config.yaml
d_model: 448
n_head: 7
n_kv_head: 7
norm: "layernorm"
norm_place: "pre"
positions: "rope"
tie_embeddings: false
lr_mult_o: 3.0
decay_shape: "linear"
doc_mask: true
train_tokens: 1389000000
steps: 5299
MLP neurons of a small language model. Each row is named by its layer, matrix (up: input weights) and neuron, and shows model dimensions 32-127. Each number is 500 + 40 x the weight over its row's rms, rounded and kept within 0 to 999. Numbers have three digits each.
A block is one neuron, or neurons of one layer that tend to fire together. After each block is what it responds to, as a language model described it from the Wikipedia text at the highest values.

L4.up66:485443502425532471412395436441465469475439481526517514494522475524490491544468444563469516476476499517499504473502401470522528558460493460584488526579402512511458515503570507511497389520470520451473450451498481426530474501486544494501532526564527545453472436485497489483536538543416479505
L4.up405:536458407482481512473483488473495564440498499499553370478484420466536484583413500503519518548505504521435488452542475532512487530557555498532480573493540588473544523540448474541442477468451532418486487498502455478438438483518486490450407520480536505488513480562516480456502494497526439387
L4.up582:517516534381532502499498481456547514440502521469475468475496525483510549473392531529550448451485486566461494470566465460477550545523530492496476500487502537533518487408437492512504413504573527428524428553480544444523473455540498522492431541514474531529517434568481532439467567453563465509
L4.up718:535500477488457461494472493446508555488483509452483471420535464567518492558495473530507492544466476585480481450580538569499533552534520475527472489516436556512496508453518495497481566488524505495487495446485462490523476545493507589500498496471536487543432460499492478452465520489536453543
L4.up801:560496604554492507527478538515521507479469543462470463414543525434530496514444542517515566439563510511486550470522497424467522510518548503447515520536452444443522491407515478522473495522554561417533502516402500442490492501520495455441500502525556540442540495436560461494500507589501458518
L4.up1206:518464540464448408473488401474549527489471496547497503466533584518476524461526487508455429511524449491554534478504572539448452520505486478432472505550477556473495522540482444552498541548506498426645433438437478487516450412475559494492492465499446474495520452444545535423493542471535433490
L4.up1515:546499515472463461543543389397448494469449505449489464483504419452548474581476520488566544438513448497494462482557480484528546527507496478528481544473466526412581486453496508533471522529540487463538497508473441462526449507569471558491400489493518455529495550537494474491583537475547470457
L4.up1696:497503479450498501431493413464472540494442550456494461524438390503556439551443472492553533513533475570503463456552433523553525577520476495536440521532475567503514465479481491549449506507470462452494493484455434481469486478543552510484445475511485521514437476458491429423499543491565472486
Romance name endings. Final word-piece completing Spanish, Portuguese, Italian or French proper names, such as Paço, Alfredo, Cuenca, González, García.

L4.up60:486540589438529483487483507512419458567559430501505586559479522538462490518554514515445512512489505483539513497498478543503504505545475492453526546492473435497526403492541557453485510547574514515486475485477493553462461555516522433494579533529483447436495517509468467505559480474546466579
L4.up184:501468523534472543450513550467501540485468497459521532461518498500507538515483395545522452486554485528567487458470470623478448503515537552539491518490528487487515521425583417453531573524541543506499525464476480517575612490536623481473476521533571440495446510476462520535499489459481490505
L4.up228:434556486461505460412582533474518541505542448540467532562547526570516459501528575505489534448480508499544503512478539456451549420548414528474569515553489529534462497494539498501558473551483463541463431501464523534489500515472569485516519517496459504460511478549503502467455487521390541503
L4.up1104:527429426491552507469520488456485480526537418467473563479526502488459448510479512538533516500474480538530477447524508431470450497476505542565444553568495529499430468435586484587501527506477519468558539442451521423596452523500502468464503535521533486430491487545525583468474480520474516517
L4.up1655:450497481481494529473486501538432508498467432487570510538546527482418507478425554499484561461487538488487530493483504478426513504529536473498484554541569550459403514569527510533551478532499536503506554479555416525466492499470495519503527502518464503509500464495487506515499561463476538503
L4.up1666:428496485516475481453518544487508568524495448452479516525518435525517509543500487540402476558533421576493536557530442423470513442544503421540561586504448541426501477528496529477480480458514490491562517465499449469544460465532477569501501517594479511464475548442524500445429486585537524500
L4.up1756:423599520508422460468433519520527462457510443443438479510477483514468502527464538479496491439493546580576489439453433501500550488505441524458539482543523511491458450503525515473499475464522544461503554463551514443515494471543525529506533491564451518520427487519485503490548482462482469536
L4.up1778:497516541530507518466468452473438466536577482496490486507500434489403475562520518514463546503520527518543493511456482477414461540507510452513501528509439506480470527548561447514531402603522563464453577481544587505536455486543490493550450518533471431417436535477439583476517489528455494486
Token after personal names. Fires on the token right after a person's full name, mostly "of", commas, table pipes, and "and", as in critic X of NME.

L5.up1055:514505442518556556452497531503447520519547482446506512480611505537557418472482459436552530553446480500481489572473478596528504491516543448544524542486543506540463477527551444468558519523523514475511518521448495516516474518553489526418446488423457493518413559481533517518529458470540420459
Sentence-final periods. Periods closing a sentence in narrative or biographical prose, also decimal points (75.05, 19.8, 44.4) and occasionally a word's first piece (appro, $).

L5.up1419:471524472408504501458587482495470498520477538535509451442431473539541522477544554547525423521504476507530485499412548503516433561568469484529498491477475541475519548492526502456549481515471483414512490513531533473456440497511569499522516460520496498526500575469502541544520578524486431422
Middle initial periods. Fires on the period after a middle or first initial in personal names, e.g. David H. Freedman, John M. Devine, W. A. Dwiggins; weaker on name-introducing words like according, title, name.

L5.up1027:454478531527451457415481488510545487436564400473488530490474507581496488627422556388546514513519412586491542519493502425468497511578447503575576454511535446458516477500557557547491540506522489528449578462568492547515521503481535497480461502565516478477494525586522468420555513487513420499
Proper-name endings. Final word pieces of people's or organizations' names and the comma right after them, e.g. Schuldiner, / Gutier-re-z / Hutchin-son.

L2.up265:499488491524470489537473582469490522501456454514516564478486557560494520457532517485538495470542492528475482454509510451459515467510468605425496546464460428515520540551510492532496472517530572448515594505501596521503562457473537448465553489539503505478477438523511470488507546636534528517
L2.up892:499520572428590517563486460542463559496525545485482485556537434515501466518509558402492500474430484470515453452477483506519483552469491473523434441497512418534506530440445497577497536434475547451430574480545435431457478523463527523454527481457502565528506497458447511477426459463534448419
L2.up1135:516505489499539519470453533529563487494460507548479458508590502498525501479558492525561465501484465578475536532451561516582524424439444428521470601531518517516445522480514506533474480493482519447502470484560427463509497473531519574518416387497496503551565565424554496470482541510512469568
L2.up1141:458527511466504573502527528552497525466509465495555492475495470469488496544437424528525510515419457559553453578479495480456463493496440484531492468518476532437570504433399472483523536449481503508495491443503529488470442481484552513556515505496459612465530494422444485505503481533475473482
L2.up1292:472563493507496541477542521500463478525498501579515498577514473571494441592504483495454432441455550499459464515499500466487516491419509534495411544423508505499503485504512496463515598484439441488473493481509559488477502458460515521525490432547514468518518491559554570514545516441512422488
L2.up1660:517463486491430548521489479531487465478487473517568423493499493543474462576506492528532497505468449456548445512528566398508494539494471452553446542469455419465434475504473504460539541479549463463519573482576523522437446456448489549591522481466459459492484522504538468548552491507553508517
L2.up1662:507429482553476459446505521527487492481462527520506503506464514517514507543487515531480487529449519505600432421471526514558448553535497516465488560479471558476515481449477545434575490456487442547485512520505555472464454509515515522589566523499494562421534425531489500482642537419577497552
L2.up1767:538469562453508544390467521561528545471468491472479489465577515510506509574554511588520492483446452473571561399482539469529389553463499442452528432483465474569526537507483470532463475556470551438449575464477472395478515569523480474477529498514453513556435591470507414489523506498479492455
Post-initial continuation. Tokens right after a lone capital letter, chiefly the period of a middle or first initial in names (John M., A. M., Sr. M.); also the second piece of capitalized words (Em-ma, M-ix, M-iam).

L2.up44:480488523512548507506571529507492509552530516486493453503484534401447464444449508518509440464512512427536495500568497557521562580428548546539529522480478491542515481497452491589473477567478501416440525556505403453501538452504484424529438479511495561469493424468569476556535516441489536366
L2.up92:519467475512503487524544477494443501612515504459516455520549563470467536505510484497520511579467487505427464524549569566487557531542507524545413546397500453485444480489482519552529526474485538453501437455454525471479538479483487510499502527452474456480447544548467495466523537521552445394
L2.up293:465461454516509569570435488541428463481507537489447513490540501456475561525485514517493489551514514491511541493483546482449466465353500511488557496566547457465465528487517423510534551513512480469388472535486494512500452406539535474549494486446454488423465502462502486463492523497540537465
L2.up923:534479532465432515473462510486485463534470436496433450513454471481451462462497429435356461494495425553447484538479480491465500562508397549453462521472493542500509535534527490511518580544484483486437585497527454436520528510517505467509526571458540505468560433489519455457508510504540427512
L2.up1228:585479461477506483482502455491526433518494490543505489490462537476508514487494541506447472500452498527495510536472431535522518517538490459478490498504491452451488525501522482418489499552490476456519461476447456434521452485588541532513548540534584594477421440460482515501527591485560482499
L2.up1466:492482522535477494468477469511458412506504528565513503453473600445513537404472445547492506472534520476580502536489518578494595479492471500472566459475404485515491573409426472511580539533493435487540507489507540511527467458520516463525573461560510476504482516428526497555494479486504484464
L2.up1523:472550444534498504385470556546459554523534527458487535468500484473458528437445461467446498526523519461467503423571509508543497471540511484430502521459447456477509510555493558468456457480490497479439556525464557494525478521453492490422545495519525495556468508486505481459530493509529477436
L2.up1699:405438516459492539494475504522433519506524496475482471519498547438526487502434488540477473463501512505447509494569513535578505549474538548507464544458465399487523528512505494497502521523506475458529528469479489516449509502489550435497521475439547534459511491413490521548565548604481471505
Coordinating or, and, to. The words or and and (sometimes to, as in from X to Y), often right after a hyphen or open parenthesis, as in bow-and-arrow; also or/and opening a word, as in originally, oriented.

L4.up48:468529537525495463474511526479490503510590460520508457506500454563515555518443517539436492477513536489464485529507509491510455451560535472554491444579482548522432553551486565503453438490554535448478491437426497593530459504531536492436495464554511525463415486536534552548473566502545547531
L4.up152:570505458540484517527497515496447533515519537473567580429579457515505479548441557475559438545580443530491505515587517509510497532517443530514419509541544479517544524536433549479480516483437463427443527520508520542537462452470587461492466502472503474543440474527466567488488474472506514536
L4.up426:472461513527536474506528571487459491540531500462472557490510479525548548547499474497579497477495535496495553541467513502467479520512502550559414457475497479462451592526472411431542526517532544531444555576505524491532497486565523475499500440466539541480407471508511512565486474434497513526
L4.up897:506522502499414539519464526578548483514488521459475547539438479496544509443498472507567485535482412533526514464445483474420553452506486503568542536583547465511541492576501436405529435499521504492501482509550551515440516483565509481452554508483474479519508518487469473501480493445517534553
L4.up1040:457524510506533525512534507477494412495540457483508526458460518497527511539567482482483472500503452481514472457435471546494479490544550537538440510468480555462434579483463495497495465575565481470473361458510515484542495503507462478494521488527574522476473514568452487517531462476577512553
L4.up1170:599525502525512504427482463477492430483528513502520482460491565502554471494512421569476415516476476560538485588474574567503432506514471513548552509524489405551468434515524520510551548556498437532496442531506460463493517536570501480471461518472414504460517535532501484510509482514512506534
L4.up1245:421513533537468474503548466488541424522484474470540505473440492491450490488484546433496533488504443593597492492458519460519491449473484467550491539444500475530531483410478440503495425474520495536523599505449516529461475510486593479463583506516523538496459519459470528473505492470495475571
L4.up1490:541504433509530506508492464514483416565477484530511444504522490531544495474548483492495470450525490548458509486465463475508433429603550502449504538543493461499515479526471435456553487577498455496448552560547511481523457514561516451490437515468567438545541569484384556493505568442593448503
Mid-paragraph sentence periods. Full stops ending a sentence inside running prose, often right after a name, place or figure (by a REIT., DYFI., Mouton.), before a new sentence; occasionally decimal or abbreviation dots.

L2.up126:503463438452565546514487526464512506472498527421420483479471487503539476558502551451538534355518451545462513491551477518546449467479490474453477559553519468459495487545483475436474484581467562569542486494491520507500518467477481559457517537467460440479449501540528441520433586506463532541
L2.up238:517469451466505420532422522481474483413535516590552427455615500491541487448512540507463419492508452478467468459511465533452562506492402511526525467503528505502433531488593491554480549511467474488490491450470533545561493475531471556476486515515512527450482460508550524511438509453533468490
L2.up343:491459496487523483506520474506478513490523545542528491496609497456517481489526481495431512446433512497452513503490472558482503521521446513449521506489496446417515466478522519506502507472499494515482418468430471582521527493521449541495503515458495485521446478461535554478474448477517554508
L2.up918:494514452513486518504457475461449503497529542557466591534547505440440472489483511509481528486506531520491505472524512437513557481530486483488502495565486518470524474456461532473494521406520509562485501547589454522474512446562561479402493558527453433497488526476575441448465548465463455512
L2.up1032:470446515561521517463470603554486532494549553534408484357567476545473495451521490520492484498527409486495526481509514550508554486568483508489475508547490484442514574507511511410479457514484421476517481502477445565574515491498466437509502578504499499509548509474520521481463546515561500487
L2.up1083:608508545550476512515478437453530496515546506538484553549556524522516480516457530453458530502486422473505494410467519481529498524491486475554445472548523437455528412555535522462512508467557518474571549440486526479543480536517516495520510512413520493468585508466580529454515513504546443467
L2.up1423:557475506546492501509527471579519476442497451527483525492476468586453491550564548445451510560491475509477482456500462562581472544526462582557519571493510421457571565548516455457496469475462554515496442449446470558506508478514501503470520499459518526507509448471545559560532526512531511466
L2.up1511:464434534539495392518555518485489472596497559549545495482507476506536422480524528516499487524499543497445533469507578482562555482519456533504546514503446536471494453512495420532559550510461469528452471464478527448512510518532480516501519479458508509513461471507509484490556506526497411560
Adverb-forming -ly suffix. Fires on the -ly ending that completes an adverb after its stem, as in extremely, publicly, largely; also other adverb-like words such as not, always, rather.

L2.up508:487447436493553542492433479517487517560506512468454452457537430450503504524504481422564525523480446585506498483465510547523515534499467435588516533469480596487517419556505484522528554502505518469472464495452544509508473556566541534549468538479457468452452462552504578531493552544545503485
L2.up536:506512454510590507490505594462531539433480475528486514478528454523487479520491445429506546479498520490525581510485519513551515488458482457528478506545490530490557591464475513502547558414538468489490456399519539539534482554533507575459492518505510542476467488477486511449459519491385379473
L2.up728:486543479525549553498487477489496463446452459531515504545501495408457519508531500517531558418495499536501466490517473524464528564476496547457542500580507503514502512534422481528530523548487478522458446505571499519504523508498447447520597493548518467581538484402538550539571576554411511443
L2.up1006:589496504468576506403497548527551503464418495468496452538498561502486444451542423459552473489440481501512506449453569468506450542490511498542464540532463490500507518612449413511480491606500485515467462553467421465475527465552492551498419515468529475531563545484537467524564554564413501448
L2.up1220:490502536495483517464509504519479530497533492524477463469421547589512514504471493480497473638512470485512451413544509521502482458457506517482539527451403500475491465515542504467464508477428458452438525466538501454509546464477487498490393443459446477508446509402543468571506455531478463478
L2.up1433:574532500481491467481519429529489505466417481535483463503475531572428441500494500442561496442530455501539546485393510519483490529512517512491522452501402492593455467579468447506532506569506469507466474475566513480504597467562472517506486448584509512522515432464522565493498525519401505500
L2.up1567:441500416525467464482532468533550523566472564476475515507484494543424496455553468431462490543479510522487435450525495515504571534506444522484526545539507513489485465536527602507527511499519500476560549452469456467426529519498532506503521513436514552510496460507493403503570509556441527448
L2.up1743:511438542453516508465532459531481521450533480525517485549450455484515485546543561513542472561507421518518433576437464526483460559532472513459398504514466534541481500494385471480480525487431477471548473457503515466510530487518575565489377467505544565507524470504533525452559547465550439541
Proper-name final pieces. Final subword piece that completes a split personal first name or place name, e.g. Raf-ael, Christop-her, Brand-en-burg, Pat-rick.

L5.up1549:539449502526528526418512504449569526548555432507560598546526523429502526510530444365557480576539560495431493437492511492504529459469450457473498542462575513467520444474512482506444560467462478541425538519560509511461525409515472449481491508446531474519496562509532565458449529504526531530
Article "an" and name fragments. Fires on the standalone article "an" (an honorary, an oceanic), including "an" split off words like analysis and angels, and on mid-word fragments of foreign names (Thiruvan-an-thapuram, Dev-gan, Galkyn-y-ş).

L5.up808:576475447493511533522517515495504493472473485506475452537476512580516514540444545506564531532540622490516515499469479484432576499542451496574562486491521484502529569523481468471517574461413476528543494475497461539492474503510535460476545427513523485467451446425538590501516602529469474479
Coordinating conjunctions in noun phrases. Mostly "and"/"or" joining two nouns or adjectives inside a name or phrase, e.g. Science and Industry, row or column, Black or African American; also the "or" piece opening words like origin and orbital.

L4.up280:522470499488502522493478555575477495480473559557530554491457473467537553472447492522451450471479472471510444625502515552470531475452490441512523506476553541425539430535434519526494511476479482513544471558532508473543572491531534528524540540503451490489457454546476511496553492485505395546
L4.up509:535514552546487577492490494523465538496463518497424547466504544476449484515436537534453453555481474488515440481549440531443473481532497402541497504473542496518468489550498438504492508470491500437426519473498564495473446495479485506503558405496476524466508461574424500529532468497560529419
L4.up573:509438528495565483532470521461482495538531490526568503528454456477518456449489552509540487578519529403545552490468517471497484468543534527532448535485503435514510458461485473489525486515510539490489504482499521572500479460510553519563494448473482603437470490537567552518565520516521459458
L4.up717:473482545439503556579446486441453490460526487443535545424443526518542501504446549511518524533500488451521503476440424543509557437472482459543522533522548579541498453578469493481540491500570514408531508515560524539531482431480511496494523566497537469460467471509480499492527494582482561485
L4.up1042:464495512465532494524455523483443512533605580528467480470499478517496544517461483481546510536406533575474416501501517502470586504516479490549418604473506512508531479515462445504535473506537447542473611515503545428508508447471478511537556523536426465496389468596483480549550534524534547429
L4.up1485:513538495499562493515594583467540556509447579435489464452477557437445489404527522504524503475467445507470475523460495505525490538473507494540531569517484534525514461489490494516617521453509537473479482456563441486474431506568548492528500557388577547490501545493420563490532595498524494468
L4.up1586:462540482511595492529484545577462463487530490572459468453496515548499481557496502510484570526470457554460470520466508515533559457462503566497513549508501501539513562523498545475618487543509494520520520547495564470466489492432440484582552586410535491480411521520565598467530478500470518487
L4.up1598:514490579491482494507463498495507517521529576572524497513512561457492450555527641491485475545542530450531490430430467536532481460540487483481488493594469462532498525530494495406461495465515524485511473465506455446493455477485489496513550553547429493494468515501460510482553493583556411460
Initial-letter periods. Periods after single capital letters in name initials and abbreviations, such as Frank M. Coffin, C. R. Conder and P.G. College, plus the next piece of a partly written name or word.

L5.up485:505516492521565542488486462508438519503473464453459403503492475525546474562495515521488505484479520487505535456533475487519546492440469552476493546440537421468528490490531547482515547489496500556510558514506508527635522509516542482513465492489513511492556474512562442510515564485480503473
Foreign surname fragments. Word pieces inside or ending non-English personal names, mostly the -z of Spanish surnames (González, López, Rodríguez), plus garbled non-Latin characters and stray mid-word splits like v-logger.

L2.up12:495504519448506417475474472419464550516601518497605532497576449479440469475496541485516530512493501557470502556507539530452518547413500524512398481484506532493534491460501490491451411520521550519514391480491596465456481544463494522513500548484484504502516479537539464470471463466519525546
L2.up83:596490516534564587471525497512468542462452483495462505494559532583516545432526517507515490545510473494451538598511521520479523469481473507547510577503506506481478471529561543485513525508487517545493488471576462440500444458525498524472510536467509528497538519541453600482480430513466487518
L2.up290:581489488510524528515450411457551551533519516596560496509557439499459485433575440533465461514560504524460568480466497537536462549491525521452463503511515473477456420523506452478516514432570589509498475473491565475478487510518585506447552538508584442480495545503503542441551482509503455484
L2.up879:450518461560490509403503427569490579535417569480499494525493540484510550530575539492389426513519557487468576451515449491519483519562489518449497494461482517529437539479554594426491485479516487485518566507512529471481574516522510497547467553479518457534472556478540539485512500533485386472
L2.up981:475426384537501554516484482483500542507539497536479459530474489548483522552590404466458549468472469539486604465521459538567460626474466552523507349532541515531469460556461470461456493469531510539466445490469553542427525481497440467465463550544473468507415573595529441577430553553546412495
L2.up1354:528428512484487456453463474553480494434540532520516492408528488490451500439516487437480522476491476520416549457483512553438427461517564462474481469509460527504496472493451495454541537523527446539461437469525505519467533534420483545517536432498587454454533500388522497478469449526509549502
L2.up1371:526479399449515467458548513551511437525540510585463500504524481497461497483530514528462482490537556501497495474491527455559436464520492556503412452524503470421502528463523470499512551453471506448476500486583444534448515468491466536513496544488530507465469465466478551430443542508509571444
L2.up1726:499542517426617507468437530496466500551536440408497519528570470462434473500436548500448502514500467541474507529495455520514528494560424436443547530543531532493502522627555477468577408476486471442476487544511509491442486519535503457509453489546533454473491527504487507501494506492486473521
Word-completing suffix pieces. Final subword pieces that finish a word split into several tokens, mostly names, places and nationalities, such as Sy-rian, Hung-ary, Roy-al, Thail-and.

L5.up617:511551534532529522553482495506541477522570496545506544540537596473459422485505526504520482478457449485533516525499452526502559532485467484511454549585539538465538477479529493512495537568427485492552533450500459495431495513545466513504452576398447535517562492492491467443461569525541460468
Quoted speech and titles. Early tokens inside quotations and song or film titles, especially contraction apostrophes and pronouns, as in Don't, It's, I've, We.

L4.up27:485540503570509519582555449529486493556525540455439547520594519464603544488577501540491523483571504468553501509550488445510585454441536477485522446501520432491536510502515546474559492558460448512492479500471519527428501521579555454463515473450482505519524477515545467471493480460595548474
L4.up50:465451501583569538505534443475416486497552533490483534425515538461462450444459507501498529564475511519475521468540445424507460463486468517491487562551486527528442452438620481504502519426528409507534487424547548480515505507489552557544555471485446530429532484519461480482461470530536454487
L4.up150:464539507542486464543449496484469472460516516482495477516508564468417531490481506498507543471470472488487522545531509483524520546480431516484470535545490463522492385523462492569505511528489484439474422418483501552503459450497481386457513562505494545474501516517554416474441510543479451490
L4.up1076:466395509611448508595448452453459512499530533434549493503511533513493533532549507514500572504529483511570460512558432512518470468521396542499490538536503491421523535400465522487522528501518463502508481461491445471524457571494567535483572574523410532455506507549514459400529456498477494520
L4.up1120:479469546577455534545489456538499532429565494441435603453513495480519571530547551543565513557484492467530547485528485488480571535503546458516480509538455522461514493488478536474476463496488461597526516493475509564510439504495509502441503539542519541544483560507556471459534486524502456497
L4.up1137:584481494503498541523543499429489506495546513508566574481473511452507467498540570473508449436518542501545481514537476488500462473429465579540505496522491538527541457506443452464483464497449543495490409459541511537494485528560517506508555451547489518430514478550547464482512528545466513508
L4.up1328:474502552490506493550624502525483495483532495520524541472449482497416502463476495571459458510474520499510529507560456464491524485548505596584575495508459531510464527466445436443575512457494474503419484520507410547477465523524548511432478543495490568497511555460522587471478525495514424541
L4.up1329:486439575558445521552467510533534535432484472516496503446514528467464564568498512546512467505436438536479507489579488553473560485520514467507482494592467443500466535477477493525502479482470468506475491398430458554509466508469416511414539530499459462480519513457533456553492529481442480521
Song-title word pieces. Word-piece completions and short function words inside quoted song, album or film titles, such as G-et in "I Can't Get Started", Noth-ing, Everyb-ody, with weaker hits on mid-word pieces in ordinary prose.

L4.up213:504503443543472507448500531478510461480592530463466486553473558526583557512453520499558518489511466537447455508493453534437559515506542523495560525473520534541538494545558505522464513435476472378546507489553416506499470446499514475534457508465529463554418534484447454503503519499469534471
L4.up286:452461538575544523496504523533448595419470496534443561526527486469563537497478465542466506439436500516444489525511530535507578510505466497526502486508449456510491572502517530560414458521518524537533518488467474516501445530544474523520544471544458550503586521496460438434543493458508433531
L4.up294:518474541479485503458609494439500510516556536459500490450477518479534515507424559557472444523473546569485516467414529474497585463500465562489528510494497524554531466564517551478433529427440511481507547545544468534517464504528472491420513556516515451522463517503489527499453491475489434435
L4.up867:482527516491401504543518543491552497518465493536480491508502486504451511446489517532539485495508517535564502552519484412510438536501520478531501464553470486609520530540437556486556479550497489508544469514564510499482566467498447424397511532496521434537549418508513488422473413521538511447
L4.up1102:515475450471539501519490447558520517479483524569536525482523529496455573499534538558484444546443428533530528510492512469501561528449504494479548483441488541503452533449517538522488461469517530454461473559489457470528484520475520464503478501502532538501419525481494516574503495493451466396
L4.up1216:501478487484487465433516591516545490563473522537478534582501536477490579492464477484491462592467521492490527466549494459532540507463561452534449414433540492521504467458556567489478522496545484471517494450481450549419552490480462497412590518492482444443495532474533544540497495489536528556
L4.up1669:460462486455486490537571545566500528501510593517580500526495525514529630476516542466590437543509468509570492559499473487524501534484546407476492420462471508485491513513498496541506519481442582457473475551463501500544488514473390434430447515479495453499478503501428489413510522460523437530
L4.up1703:493442529555487592487510472447440505499570530484489534484464599454596475574455487495461413508478412566469450513499447475541542555518436478526553472517480561514491527506587539488534466478479446501512507448512481542491545476508484526566477547492488439509431474469499539455444421500508458505
Coordinating conjunction after modifier. Fires on "and"/"or" linking two modifiers or nouns before a shared head, e.g. financial and administrative, directly or indirectly; weakly on mid-word pieces.

L4.up136:509432561574495516426508517451505450562542480511443471442526536506454573531452527479518537469417490522442504493520509434513459482511508466534520491502475507581516453524533521475479601591480549516473533499452550473441471437555558483525512454514528465544407481546507492487496552465605486515
L4.up287:515494456511571493450476561551497472533555438507454484532537491518528474532567457538520486387571441499470569503482460512497475481601487479559478531485528487392518487513511452529449520457501522514611571449472516460452528520520457388515484468559514452450518537534507597455488485432451526520
L4.up703:528470518484513590482511471428445516477556473518520523478434541449510520527510484474559526494502520543516450462474433482538512505506462474564502491519475438428461506492418515488555514489518477493477484546454502447486563469520443452519525422544554467472419525493480537494529477567495490480
L4.up1203:463437538489521529453539534454494532541560493544458553423501539486462532478441502462557494480537459449451517453501412500494496436556479489471469501483508498461525484516531551582559527505482498514499512489541545529397531492516496455537531499475464421514493463506399531492523464559499510412
L4.up1217:519564523585508518534520500482541518491436480521599552503554503457470492515503547513533567512518516472493491476539453536518415496513446463514585530544471504496556549473590503461490467576559491502497487497470557507619432478504436524498498497486610477453423440531528593517497528522428536502
L4.up1342:470525498516525524522515518502502514502474537541504486447553465482548512522496541551490498480494525530512482492471513500538519533546562479465485490465433473424499446442388489466440508499478533501560466477477433507433521556531472429464438530541542513512492487435508633491485543544542453481
L4.up1550:516509534491512494569523530440535514516515457541477545537629496523428563488544440499497552555506498532508474474565492477502444468491521485433482545510492487522580509464484450486462499458522535504459530556471513508441596461452468479532472542490541441504443467549522522537444487499525530521
L4.up1718:484495455529434472474497503505503496498579528564528497539524530483589559549505466504561515477531539552487523422549475450535483504527415425516555470533493452494473534544523549597564585430421474543445443468468469458535486498481504451577514539468501524468488437510503538466509488466518486497
Mid-word in transliterated names. Inner word-piece fragments inside romanized non-English names, mostly Indian, Arabic and Japanese, e.g. Sad-ash-iv, Kas-hip-ur, al-S-h-araa.